config.yaml
num_hidden_layers: 8
hidden_size: 768
num_attention_heads: 12
num_key_value_heads: 12
head_dim: 64
intermediate_size: 2048
vocab_size: 8192
hidden_act: "swiglu"
norm: "rmsnorm"
norm_place: "pre"
norm_eps: 1e-06
positions: "rope"
rope_theta: 10000.0
rope_fraction: 1.0
qk_norm: false
attn_scale: 0.125
bias: "none"
tie_word_embeddings: true
parallel_block: false
init: "uniform"
init_std_qkv: 0.0145
init_std_o: 0.0
init_std_up: 0.0145
init_std_down: 0.0
optimizer: "muon_variant"
learning_rate: 0.00614
lr_mult_up: 1.42
lr_mult_down: 1.5
beta1: 0.93
lr_head: 0.00758
max_grad_norm: 1.0
warmup_steps: 200
schedule: "cos"
final_lr_fraction: 0.1
batch_tokens: 65536
max_seq_len: 1024
doc_mask: true
train_tokens: 503300000
max_steps: 7680
dataset: "wikipedia_en"
MLP neurons of a small language model. Each row is named by its layer, matrix (gate and up: input weights) and neuron, and shows model dimensions 352-415. Each number is 50 + 12 x the weight over its row's rms, rounded and kept within 0 to 99. A neuron's up and down rows have the sign that makes its largest values positive.
A block is one neuron, or neurons of one layer that tend to fire together. After each block is what it responds to, as a language model described it from the Wikipedia text at the highest values.

L4.gate112:61 37 57 59 42 48 41 39 47 60 46 41 67 73 53 33 33 42 62 42 44 69 42 39 46 34 32 43 51 38 27 54 51 58 42 65 64 23 51 74 40 49 39 35 41 56 52 37 34 85 43 43 61 45 60 43 76 48 59 49 63 59 44 74
L4.up112:54 54 53 64 54 58 51 39 42 73 60 54 63 58 56 49 36 39 65 52 42 45 42 69 37 60 41 44 49 69 21 57 50 67 58 70 51 47 69 60 55 63 64 57 35 52 40 60 54 83 52 67 60 42 56 42 83 59 51 34 46 63 48 69
L4.gate211:42 35 93 43 50 50 60 66 50 52 45 52 48 53 39 57 50 35 59 58 41 45 45 48 43 54 47 64 48 42 39 49 43 49 56 31 58 19 49 61 51 63 50 39 51 55 55 40 50 44 53 71 61 45 57 34 53 23 56 32 58 52 34 48
L4.up211:79 27 70 40 35 57 49 38 47 70 45 59 44 62 40 47 46 56 57 55 30 62 70 52 48 42 57 67 37 56 47 55 21 56 32 34 48 14 66 54 44 26 37 40 47 50 41 39 55 48 54 55 58 52 39 35 41 47 39 50 40 64 32 54
L4.gate220:43 45 34 50 70 45 51 43 57 57 34 49 56 80 44 42 63 51 36 30 58 35 50 48 33 41 28 47 62 39 59 27 45 58 40 40 43 44 41 31 32 51 17 41 53 49 47 39 44 61 51 43 49 44 50 30 53 53 60 40 39 71 39 53
L4.up220:42 43 56 63 57 54 34 50 48 29 44 62 28 51 37 45 73 37 66 30 70 36 47 65 38 63 19 43 57 63 53 36 39 54 30 44 49 43 43 41 27 45 30 46 40 58 41 48 53 72 48 35 42 57 45 27 55 48 61 34 29 56 44 44
L4.gate781:38 23 41 56 48 63 44 68 55 46 47 25 59 44 57 53 45 32 48 62 37 65 61 52 59 47 36 64 56 42 51 63 71 49 52 33 54 33 58 46 49 35 33 64 38 55 52 47 48 51 61 56 51 49 64 43 57 55 40 56 63 67 58 45
L4.up781:37 43 36 46 59 53 48 38 43 49 29 40 63 39 70 43 55 29 52 69 42 53 68 62 66 42 41 50 62 45 24 47 60 44 38 44 61 46 55 61 47 55 53 71 51 43 60 47 41 54 79 65 49 54 54 51 33 39 42 41 49 42 78 32
L4.gate1060:55 43 42 53 69 75 45 65 44 80 30 52 28 55 19 53 61 46 47 55 66 53 60 56 61 46 40 52 48 57 42 59 58 64 31 54 51 32 76 54 52 38 44 50 47 29 45 70 50 80 55 59 48 38 54 51 54 21 55 53 33 51 56 56
L4.up1060:44 47 37 54 65 64 34 34 44 50 51 80 54 29 44 53 56 58 51 37 67 52 66 33 62 70 52 64 47 55 51 57 60 44 26 30 39 40 35 52 51 64 53 50 53 34 60 45 34 42 59 74 37 44 55 55 51 41 53 55 53 55 30 36
L4.gate1421:57 42 59 40 51 61 50 29 51 70 38 52 47 35 41 77 49 39 72 40 65 69 47 28 32 61 44 14 54 32 52 48 60 42 44 52 38 57 53 46 65 46 34 70 58 44 42 49 56 59 40 66 57 70 40 43 34 29 64 34 46 12 75 73
L4.up1421:49 42 75 47 62 72 70 53 63 62 46 31 39 66 57 74 70 46 61 51 41 49 54 50 18 58 56 58 69 46 55 62 56 49 41 52 46 48 38 31 43 62 55 50 51 51 42 41 41 41 40 75 49 61 48 36 50 31 72 42 49 52 62 85
L4.gate1595:44 58 49 60 44 64 60 44 45 32 44 49 30 45 76 62 32 48 63 58 48 58 42 52 48 33 56 45 55 56 53 24 35 51 45 57 34 53 40 72 58 95 53 40 42 49 68 49 49 57 61 38 48 52 70 36 52 60 58 50 57 39 60 44
L4.up1595:53 40 68 44 53 51 57 37 45 16 43 62 63 61 42 74 48 57 70 80 43 69 36 30 43 52 54 67 34 40 58 60 59 50 44 55 56 50 58 78 45 52 65 42 52 54 51 53 47 45 60 35 49 52 62 60 67 59 62 58 48 43 43 56
L4.gate2035:24 51 35 59 39 56 56 51 57 30 38 60 61 61 38 66 60 53 44 41 52 57 46 56 72 20 56 51 42 30 51 36 30 44 47 28 48 52 32 46 39 49 44 45 53 66 45 55 39 49 57 49 76 58 46 44 63 40 58 53 67 16 57 50
L4.up2035:58 58 30 44 50 63 56 61 53 25 36 48 62 55 49 75 69 39 57 50 48 56 53 38 76 31 54 56 45 49 35 43 20 45 56 38 51 59 54 31 40 44 46 41 52 61 50 44 41 43 50 47 37 52 59 58 59 62 40 46 50 43 54 50
Description: Compass and position nouns naming location or order, mostly after "the" or "to the", such as north, west, first, middle, head.

L2.gate2:27 57 54 43 33 60 51 56 49 30 64 58 47 51 74 26 40 60 47 50 81 62 63 59 26 60 64 49 55 52 48 56 65 57 31 48 42 58 39 56 56 56 52 60 57 60 32 49 47 45 68 54 46 57 47 53 49 36 59 50 32 29 48 51
L2.up2:28 52 53 66 35 49 45 54 42 48 55 52 28 54 66 42 52 50 39 55 66 70 45 41 59 59 45 54 43 60 42 59 50 36 47 36 25 44 43 39 76 62 51 59 64 52 37 49 31 34 59 64 57 55 42 52 70 57 60 53 44 41 54 50
L2.gate504:47 48 58 43 30 70 49 45 41 58 43 54 36 49 52 43 60 66 50 60 56 51 48 61 65 48 59 76 72 48 49 40 38 25 49 53 46 39 34 49 52 32 47 55 49 47 45 53 61 32 61 49 55 27 57 51 65 54 53 50 66 60 49 44
L2.up504:48 35 55 37 40 62 40 51 57 64 57 46 47 42 60 48 60 48 39 54 48 34 34 42 47 39 41 46 45 39 49 59 39 49 64 34 44 58 44 38 63 53 36 32 36 50 48 33 58 28 58 16 55 46 50 58 44 41 48 40 50 50 42 25
L2.gate612:56 32 37 10 41 60 35 69 61 76 52 43 53 56 39 51 68 48 43 53 54 35 43 58 38 34 50 57 59 55 19 46 55 73 72 31 45 57 52 55 49 59 20 48 64 55 42 54 56 45 56 46 57 45 59 49 62 51 53 44 55 54 61 57
L2.up612:59 58 36 43 36 54 38 57 64 67 52 46 53 59 37 48 58 67 51 53 57 36 52 39 27 49 44 58 82 60 30 43 57 72 62 32 51 70 47 59 53 53 24 53 59 45 47 44 59 30 60 49 69 60 58 34 42 54 58 45 60 46 55 47
L2.gate620:42 48 59 48 72 46 78 49 43 58 57 24 46 56 26 54 61 47 50 43 51 41 39 50 70 55 35 29 32 49 69 58 50 59 26 64 62 53 64 59 60 48 43 28 31 54 52 53 61 32 56 67 63 58 52 40 50 49 58 48 52 81 60 57
L2.up620:33 29 41 59 58 56 63 64 44 81 48 51 42 49 41 38 59 62 38 54 49 37 16 64 47 50 39 59 54 52 54 51 51 43 43 67 63 49 72 44 68 51 13 37 42 52 39 45 71 63 44 54 52 74 48 51 48 31 78 52 54 53 35 49
L2.gate782:54 46 59 56 53 40 38 70 47 67 41 59 51 75 43 43 54 58 47 54 51 51 63 42 26 58 25 63 51 58 25 65 42 80 41 50 32 55 45 40 49 47 40 50 49 41 32 60 50 37 53 79 69 38 44 63 35 43 66 46 34 43 85 50
L2.up782:58 29 43 71 40 34 42 52 60 58 42 65 45 50 53 26 48 43 47 44 45 59 59 38 26 40 46 61 33 48 62 61 53 57 53 43 47 29 49 56 42 59 33 57 70 46 54 54 60 44 57 23 61 53 55 64 71 56 50 44 42 39 40 47
L2.gate1077:35 36 39 42 49 44 61 76 34 76 52 42 57 58 38 48 42 75 45 48 66 38 35 49 61 39 28 50 51 31 36 43 48 52 35 45 67 62 41 29 42 56 40 63 57 43 25 38 53 53 35 67 43 72 66 51 38 51 68 56 51 43 27 63
L2.up1077:51 33 49 65 67 50 17 65 59 44 54 41 59 61 53 43 62 63 41 44 82 61 65 59 52 48 39 52 51 62 37 50 48 40 38 51 55 57 41 62 56 52 58 50 34 82 63 54 52 40 63 79 58 27 44 55 47 55 52 71 53 54 47 54
L2.gate1503:44 54 48 35 44 52 74 40 61 58 58 67 33 52 38 44 46 44 49 36 58 50 56 55 35 59 63 35 66 60 59 47 54 26 41 64 30 46 61 68 76 48 24 65 63 63 40 61 65 55 61 39 44 63 63 63 39 44 41 56 58 58 55 53
L2.up1503:28 58 59 37 56 56 45 42 60 40 59 45 58 55 46 48 37 67 54 55 56 80 47 50 55 34 42 68 53 61 26 40 42 52 59 28 32 37 52 57 67 35 34 13 48 43 45 41 39 45 26 82 58 39 42 66 71 53 30 45 56 53 40 63
L2.gate1693:63 69 32 62 60 41 44 27 54 48 43 57 51 36 56 39 53 37 57 51 62 36 50 62 57 38 48 53 49 27 43 53 46 37 73 54 44 59 48 53 49 62 41 29 47 47 53 41 44 52 31 58 62 74 37 52 69 51 52 52 80 46 69 56
L2.up1693:49 69 28 36 38 39 60 56 25 63 49 44 39 66 41 31 33 57 40 39 56 69 59 42 47 41 37 26 40 59 59 60 56 44 37 36 49 73 46 63 39 55 73 69 57 35 32 45 66 29 52 46 45 40 61 44 53 55 55 23 35 60 34 65
Description: The standalone space token right before a four-digit year in dates, after a month, day or "In", as in 15 December 1988, In 2009, July 4, 2012.

L4.gate353:34 59 38 56 56 58 71 41 53 62 40 54 52 43 56 71 57 40 47 51 61 56 48 51 55 61 61 52 45 51 54 42 57 38 71 53 36 71 50 54 40 67 58 49 41 44 79 44 54 58 63 55 44 67 67 70 42 68 60 36 50 55 50 58
L4.up353:50 39 64 71 56 37 27 32 31 43 49 41 59 65 61 40 64 24 66 35 50 36 50 56 46 51 55 34 49 54 47 44 36 64 45 53 54 60 67 74 66 45 82 52 56 61 44 64 30 54 53 45 54 58 37 37 52 47 64 24 76 50 44 38
L4.gate525:43 43 58 65 44 48 31 43 46 37 40 48 57 59 52 34 64 29 69 50 34 38 59 59 42 45 26 28 51 36 40 63 70 56 36 49 45 65 26 60 38 35 60 51 56 67 56 54 51 51 44 69 47 52 57 57 48 44 48 56 57 52 27 60
L4.up525:47 36 34 55 44 37 50 43 44 61 60 51 55 54 52 42 56 66 55 38 49 39 55 60 53 61 55 42 41 44 42 63 50 51 70 49 49 42 44 43 50 43 45 69 31 60 40 57 55 36 83 60 38 46 56 34 53 71 44 47 53 44 50 61
L4.gate857:57 55 38 55 70 60 46 44 37 45 70 40 60 46 62 62 64 67 30 39 59 42 55 59 55 41 52 48 60 54 24 47 67 58 69 36 51 62 32 62 48 52 72 52 54 51 81 43 19 44 87 48 41 36 31 46 37 73 43 62 55 39 49 51
L4.up857:25 41 52 67 32 42 47 16 48 41 64 41 50 44 53 31 47 41 40 55 42 51 48 28 69 57 58 34 69 48 49 51 56 51 46 76 42 39 39 48 56 65 56 58 58 65 47 35 59 45 34 47 60 62 41 49 45 61 60 68 70 45 43 34
L4.gate890:55 19 62 54 77 59 43 47 43 45 48 51 92 55 59 49 37 62 55 40 58 68 75 44 75 42 38 25 70 57 27 56 50 38 56 49 43 49 44 34 63 61 44 42 65 49 66 43 34 60 63 28 38 52 38 63 36 57 41 35 53 56 50 63
L4.up890:69 49 60 51 35 34 58 43 59 49 29 45 45 49 52 33 57 43 47 49 71 47 46 51 54 62 46 36 72 51 38 36 74 61 59 56 51 56 42 37 19 59 60 56 52 41 46 81 70 35 44 53 52 52 53 31 72 39 56 45 54 48 40 55
L4.gate1704:49 37 46 66 66 29 42 43 57 56 42 39 59 72 54 47 26 53 53 58 40 50 56 53 58 55 40 43 66 76 42 49 38 55 27 71 49 61 47 36 47 63 51 56 69 45 64 50 66 81 65 38 59 42 30 49 49 28 67 60 65 48 50 74
L4.up1704:75 18 42 49 68 65 56 62 53 56 68 53 63 62 43 33 39 47 57 56 37 36 71 49 41 39 31 42 60 12 56 49 56 32 51 43 58 65 46 46 55 54 70 37 42 60 60 42 50 62 53 56 49 82 40 62 60 61 46 50 79 40 54 62
L4.gate1771:39 40 46 52 58 60 66 54 47 17 49 26 36 31 46 24 60 50 46 67 48 39 41 72 27 42 67 46 47 29 51 43 39 59 39 57 60 62 41 44 50 47 41 69 61 53 58 45 41 40 55 66 51 45 68 36 46 66 58 29 70 43 44 44
L4.up1771:33 44 48 46 44 61 49 61 46 62 51 62 43 50 72 37 55 40 56 50 31 34 70 43 67 32 63 46 81 35 51 45 43 45 44 53 53 60 49 37 42 38 64 68 60 45 67 30 38 48 64 67 54 16 60 33 33 69 77 53 44 41 58 36
L4.gate2013:51 47 53 54 73 47 44 53 55 44 59 56 67 67 64 53 58 46 46 33 45 65 69 60 68 62 31 48 41 62 62 43 49 46 36 44 78 39 41 78 62 74 44 57 40 52 64 64 54 60 65 33 70 64 55 54 30 52 47 43 45 24 70 48
L4.up2013:35 40 59 47 66 76 52 48 32 37 52 43 67 66 52 55 45 43 53 35 57 23 45 41 39 39 56 30 36 69 40 52 46 34 54 75 29 47 33 41 53 60 70 31 56 65 57 49 38 47 49 57 41 12 31 32 56 49 50 59 48 45 60 59
L4.gate2022:55 40 51 54 71 52 43 37 48 37 48 54 49 52 60 29 44 48 62 42 33 47 51 63 49 56 60 35 42 53 40 38 36 33 41 51 48 50 44 55 53 58 56 68 55 56 43 18 15 60 34 59 65 30 49 69 60 40 43 58 43 32 45 72
L4.up2022:49 36 79 53 53 40 56 46 67 57 58 43 49 80 45 54 55 39 28 48 50 41 60 39 60 62 61 38 35 38 60 44 31 55 35 48 47 49 49 55 73 75 54 61 61 31 45 30 29 70 41 40 63 62 53 52 47 62 69 64 57 38 48 54
Description: First-name word pieces (Mi, Ma, Ni, Z, Li) opening a person's name in lists, tables and cast credits, plus kinship words like sister and daughter.

L2.gate92:67 52 52 46 51 44 40 69 27 60 43 55 51 19 37 56 53 25 38 36 67 48 80 33 55 46 49 58 66 55 38 49 57 67 55 67 46 63 46 44 53 56 59 43 67 49 64 60 47 43 46 49 43 47 63 31 62 44 34 60 52 56 71 39
L2.up92:45 39 22 49 80 64 36 29 35 56 54 63 58 68 54 47 56 53 59 35 56 43 60 55 53 42 47 69 41 60 37 69 48 50 60 78 43 64 66 58 56 62 57 63 67 60 42 43 37 49 51 58 51 40 64 51 74 66 45 54 59 61 64 47
L2.gate741:59 57 45 60 66 38 62 51 48 29 65 50 57 43 48 49 55 36 44 39 56 44 51 58 39 74 26 61 54 38 36 56 54 37 66 62 47 27 16 64 55 45 39 60 41 59 63 56 16 43 61 34 57 59 66 55 66 64 49 67 66 32 61 43
L2.up741:42 40 38 48 32 48 60 47 59 50 18 61 51 37 32 57 62 57 69 33 45 43 28 51 31 35 42 65 66 39 49 38 44 52 53 72 48 48 64 43 29 38 39 44 56 41 71 50 63 49 52 56 59 46 34 52 64 37 45 68 60 53 44 63
L2.gate746:48 48 46 51 35 53 28 42 46 46 61 62 53 69 59 30 38 69 57 58 48 60 54 41 55 67 50 49 24 62 52 57 43 50 67 55 51 51 50 59 60 36 34 43 60 52 41 61 62 65 43 64 57 69 57 48 65 57 40 30 53 52 57 41
L2.up746:43 38 30 71 54 49 42 33 41 68 60 38 56 57 31 41 50 49 69 53 52 51 46 47 51 35 38 35 25 34 44 92 66 75 54 21 57 72 38 44 67 44 56 29 34 67 46 62 61 55 56 58 31 58 47 74 55 48 47 37 41 86 50 37
L2.gate872:17 43 74 44 35 68 46 44 36 64 42 42 53 44 68 41 39 60 60 52 36 54 48 37 28 39 40 34 39 59 46 45 62 53 58 52 38 37 54 30 51 67 48 51 76 53 48 68 46 49 40 52 53 68 49 46 53 43 43 42 57 32 38 44
L2.up872:57 61 57 65 42 67 61 44 41 43 53 51 50 30 67 63 36 39 47 53 47 49 74 55 44 39 45 43 51 76 53 45 62 38 65 52 48 45 46 37 45 43 68 34 52 50 50 41 74 32 47 32 38 54 33 55 40 45 57 35 51 36 42 44
L2.gate1012:38 64 35 41 70 47 44 52 36 30 53 45 55 43 76 61 56 51 73 62 60 73 44 46 55 73 27 34 54 41 46 59 53 32 48 59 44 64 60 63 53 67 49 39 42 48 58 60 49 37 37 43 27 46 48 40 49 60 60 58 55 33 65 44
L2.up1012:36 55 42 47 66 52 42 68 37 31 25 46 61 33 33 67 60 68 43 49 50 64 64 43 52 65 47 36 49 54 42 48 54 31 38 37 58 65 53 49 44 64 46 46 43 50 64 69 52 52 44 29 24 72 59 51 57 38 66 52 70 33 49 53
L2.gate1302:34 61 46 57 54 50 47 47 37 46 49 48 51 36 53 28 61 56 49 37 55 69 78 36 36 60 52 59 46 67 43 45 60 53 67 68 44 54 57 40 47 47 67 41 50 34 55 34 67 48 47 59 71 63 39 41 51 45 58 32 46 63 52 54
L2.up1302:33 39 37 67 56 66 42 28 44 57 62 38 56 34 42 33 42 57 48 55 47 65 69 51 49 47 41 59 39 59 46 57 64 58 46 43 40 69 43 34 59 40 55 57 44 38 64 52 69 57 61 47 59 55 48 41 42 24 57 35 52 36 57 44
L2.gate1929:33 49 50 68 62 50 46 65 56 47 47 43 52 52 65 50 61 41 56 43 67 28 60 47 52 57 57 52 40 64 41 52 65 39 61 40 48 65 33 50 30 53 54 48 24 68 56 47 51 59 55 58 50 65 46 44 27 49 26 82 37 61 53 42
L2.up1929:46 35 64 56 63 53 55 68 54 57 37 59 44 45 47 57 43 50 48 45 53 37 57 36 32 64 55 48 44 66 47 49 66 67 49 45 51 62 47 58 43 51 34 40 40 52 77 63 67 50 48 62 53 74 38 36 43 57 38 43 53 57 58 68
L2.gate1977:19 26 57 51 51 37 45 45 40 25 63 37 51 39 54 44 52 59 64 60 38 37 48 30 40 45 41 48 53 47 41 59 69 40 42 47 57 44 45 46 68 49 43 59 49 60 36 26 28 61 67 50 52 38 65 56 51 50 45 56 58 37 55 42
L2.up1977:49 38 46 50 64 16 34 52 29 51 48 53 39 26 57 65 48 58 55 58 46 50 53 41 52 33 54 45 38 37 53 67 62 46 71 40 50 33 56 59 54 45 44 48 47 35 41 53 43 60 81 68 69 34 40 79 28 65 69 42 58 38 49 28
Description: Second word-piece right after a capital letter starting a name or word, mostly personal names, as in J-an, T-om, Ka-i, Ca-si-mir.

L5.gate1158:41 56 46 67 66 59 52 38 38 48 62 44 36 35 68 38 39 61 32 62 43 39 27 54 70 79 46 71 45 63 42 64 75 45 58 41 41 34 53 41 50 60 59 67 44 51 55 43 40 55 63 52 51 32 43 57 27 65 47 63 52 51 53 40
L5.up1158:58 53 46 48 68 52 45 61 47 31 44 59 60 60 63 45 77 50 53 42 36 49 35 64 51 47 52 42 67 41 71 62 57 50 34 42 37 66 62 52 53 45 53 68 48 56 38 36 41 55 54 54 65 57 42 35 43 45 51 51 51 38 24 24
Description: First word-piece of a personal name, usually a given name, after by, and, commas or table pipes, such as Hu(Yaobang), Tam(ás), Han(na).

L5.gate1460:35 38 39 43 62 59 37 13 56 61 50 54 41 57 70 56 66 75 58 37 67 54 64 47 66 55 52 63 47 19 43 51 49 60 37 32 55 31 69 44 31 56 75 46 61 49 41 61 53 71 68 56 60 52 39 57 42 49 35 42 32 70 31 33
L5.up1460:52 42 71 47 53 57 42 39 52 59 48 51 40 55 57 41 62 61 75 17 40 53 50 27 40 69 51 61 53 27 46 35 50 67 49 58 52 37 55 46 33 43 61 55 41 64 68 59 58 60 41 44 63 57 51 36 62 47 62 53 39 57 37 42
Description: Nouns and direction words that need a following "of" or complement, such as Member (of Parliament), north/south/east, chairman, feature, entrance.

L4.gate58:43 79 44 56 28 61 38 70 43 28 45 46 50 65 65 48 51 39 32 49 52 55 61 78 62 65 47 69 42 51 58 39 40 52 37 30 44 68 45 68 55 47 37 61 46 26 38 40 43 76 55 48 58 56 29 52 58 28 65 58 71 67 56 48
L4.up58:47 31 40 31 50 46 39 62 62 36 55 52 46 63 50 43 44 36 38 48 58 70 57 58 55 31 49 55 42 41 38 56 41 56 45 52 65 35 49 54 50 55 49 34 54 57 38 47 53 49 65 34 54 41 50 70 41 38 44 66 58 47 48 37
L4.gate777:58 45 56 58 60 57 64 54 53 24 49 30 52 44 42 48 32 70 50 56 47 70 34 43 48 57 80 61 65 53 66 51 37 55 55 40 36 74 48 66 60 38 37 40 64 57 22 38 45 37 56 41 45 57 49 51 66 52 63 16 26 67 42 78
L4.up777:42 70 37 36 40 51 38 67 52 53 47 52 70 54 44 50 30 61 56 61 57 36 42 48 38 44 36 53 33 38 35 40 46 50 43 51 48 00 37 51 38 35 57 42 46 37 54 52 45 62 48 45 52 40 41 39 42 30 22 46 61 59 46 29
L4.gate885:54 60 58 23 50 41 51 32 76 55 68 58 46 52 56 66 55 54 68 59 81 54 52 62 62 47 57 56 60 77 57 55 51 37 27 59 75 47 43 48 56 62 61 55 46 56 58 49 46 55 48 59 56 66 60 58 42 68 36 48 73 73 30 62
L4.up885:44 51 42 75 44 30 53 48 50 66 40 65 37 44 39 53 63 51 45 30 66 62 42 41 47 64 55 30 62 49 54 41 46 63 50 63 53 73 51 52 63 58 43 48 42 48 59 60 60 44 41 49 54 48 62 51 37 38 34 63 44 56 35 31
L4.gate1004:50 56 30 29 61 62 42 51 56 50 43 37 58 50 48 67 39 36 24 45 70 59 68 66 58 46 82 37 59 25 56 59 42 60 65 50 49 39 56 49 50 48 54 67 53 57 58 43 67 59 38 66 63 38 72 54 58 36 57 51 55 40 31 63
L4.up1004:44 75 35 46 50 51 42 56 53 60 35 38 54 49 44 28 49 37 50 71 53 44 63 55 36 33 75 47 70 48 54 67 52 52 65 67 38 36 41 41 53 43 53 47 41 43 58 27 41 72 45 73 48 46 40 63 63 60 47 46 53 31 36 79
L4.gate1522:53 52 37 43 60 48 44 66 64 56 66 55 38 43 32 59 47 36 10 47 33 64 53 58 37 38 64 46 58 48 63 47 61 58 19 38 18 49 54 50 51 48 38 44 49 58 14 42 34 41 74 30 36 52 40 48 65 44 65 53 52 55 51 76
L4.up1522:51 43 46 59 50 33 65 51 57 58 36 56 64 52 55 56 52 38 54 51 45 49 69 41 32 50 60 47 30 56 54 53 41 51 60 41 43 62 28 34 63 36 43 41 36 47 57 57 22 47 45 43 50 78 70 65 60 49 53 54 61 31 60 53
L4.gate1615:51 49 34 53 41 57 62 48 76 50 56 43 45 32 57 46 54 49 45 55 61 30 43 36 46 52 67 61 53 40 46 72 47 76 45 61 43 66 45 56 56 63 63 21 44 49 56 56 55 65 41 45 54 64 61 50 66 49 52 41 22 60 53 55
L4.up1615:56 56 58 63 43 50 58 66 68 44 38 44 40 46 69 59 44 31 42 71 66 34 53 67 48 52 42 75 41 46 47 56 52 79 46 39 40 61 30 50 53 51 30 53 71 64 42 49 42 43 46 41 46 43 47 82 56 40 48 58 61 64 23 42
L4.gate1622:30 37 40 41 61 68 52 51 46 59 46 43 41 34 43 25 56 45 37 66 35 51 67 21 30 39 57 54 50 52 63 60 38 61 67 42 57 24 73 68 58 55 34 45 51 46 64 50 56 50 51 52 72 66 38 58 61 44 43 51 61 41 51 46
L4.up1622:59 43 43 59 40 73 61 80 34 59 53 51 53 33 60 65 59 43 56 61 42 43 42 42 36 59 44 39 33 55 55 53 15 66 56 33 59 48 39 53 50 52 59 59 40 50 49 39 38 37 35 29 62 63 42 46 19 57 42 50 51 41 58 41
L4.gate1979:57 60 47 53 68 29 50 45 56 42 44 65 48 39 53 60 52 48 51 55 49 49 54 49 31 33 54 72 48 52 34 43 38 49 61 62 59 30 56 27 48 67 50 44 40 44 55 59 76 44 44 17 48 82 43 27 60 32 64 38 47 42 65 52
L4.up1979:37 59 53 45 45 31 55 47 44 51 56 46 55 39 53 42 81 72 57 55 68 55 23 35 35 37 48 19 64 67 61 59 46 51 67 46 65 39 56 48 52 28 41 55 60 37 56 29 44 66 62 39 26 55 43 52 59 36 45 39 55 48 37 39
Description: The first digit of a four-digit year (1931, 2024), or the comma, space, or parenthesis just before a year, as in citations and "Parry, 1862".

L5.gate718:44 58 51 28 46 54 56 60 22 68 58 47 46 43 40 70 52 30 69 50 40 46 54 64 32 36 48 49 36 45 25 61 34 39 47 61 59 50 44 47 61 36 65 51 53 30 21 45 46 41 54 50 49 63 49 66 76 61 77 28 42 50 47 38
L5.up718:42 58 16 27 25 49 37 48 36 54 42 75 42 29 41 58 48 50 39 49 45 54 51 54 61 50 66 46 47 54 42 35 41 58 57 84 53 46 53 45 28 48 42 49 53 44 53 58 59 51 45 32 56 54 31 58 69 42 56 31 43 46 69 39
Description: First digit of multi-digit numbers, mostly four-digit years after a space or parenthesis in tables, infoboxes and dates, such as 1980, 2014, 1996.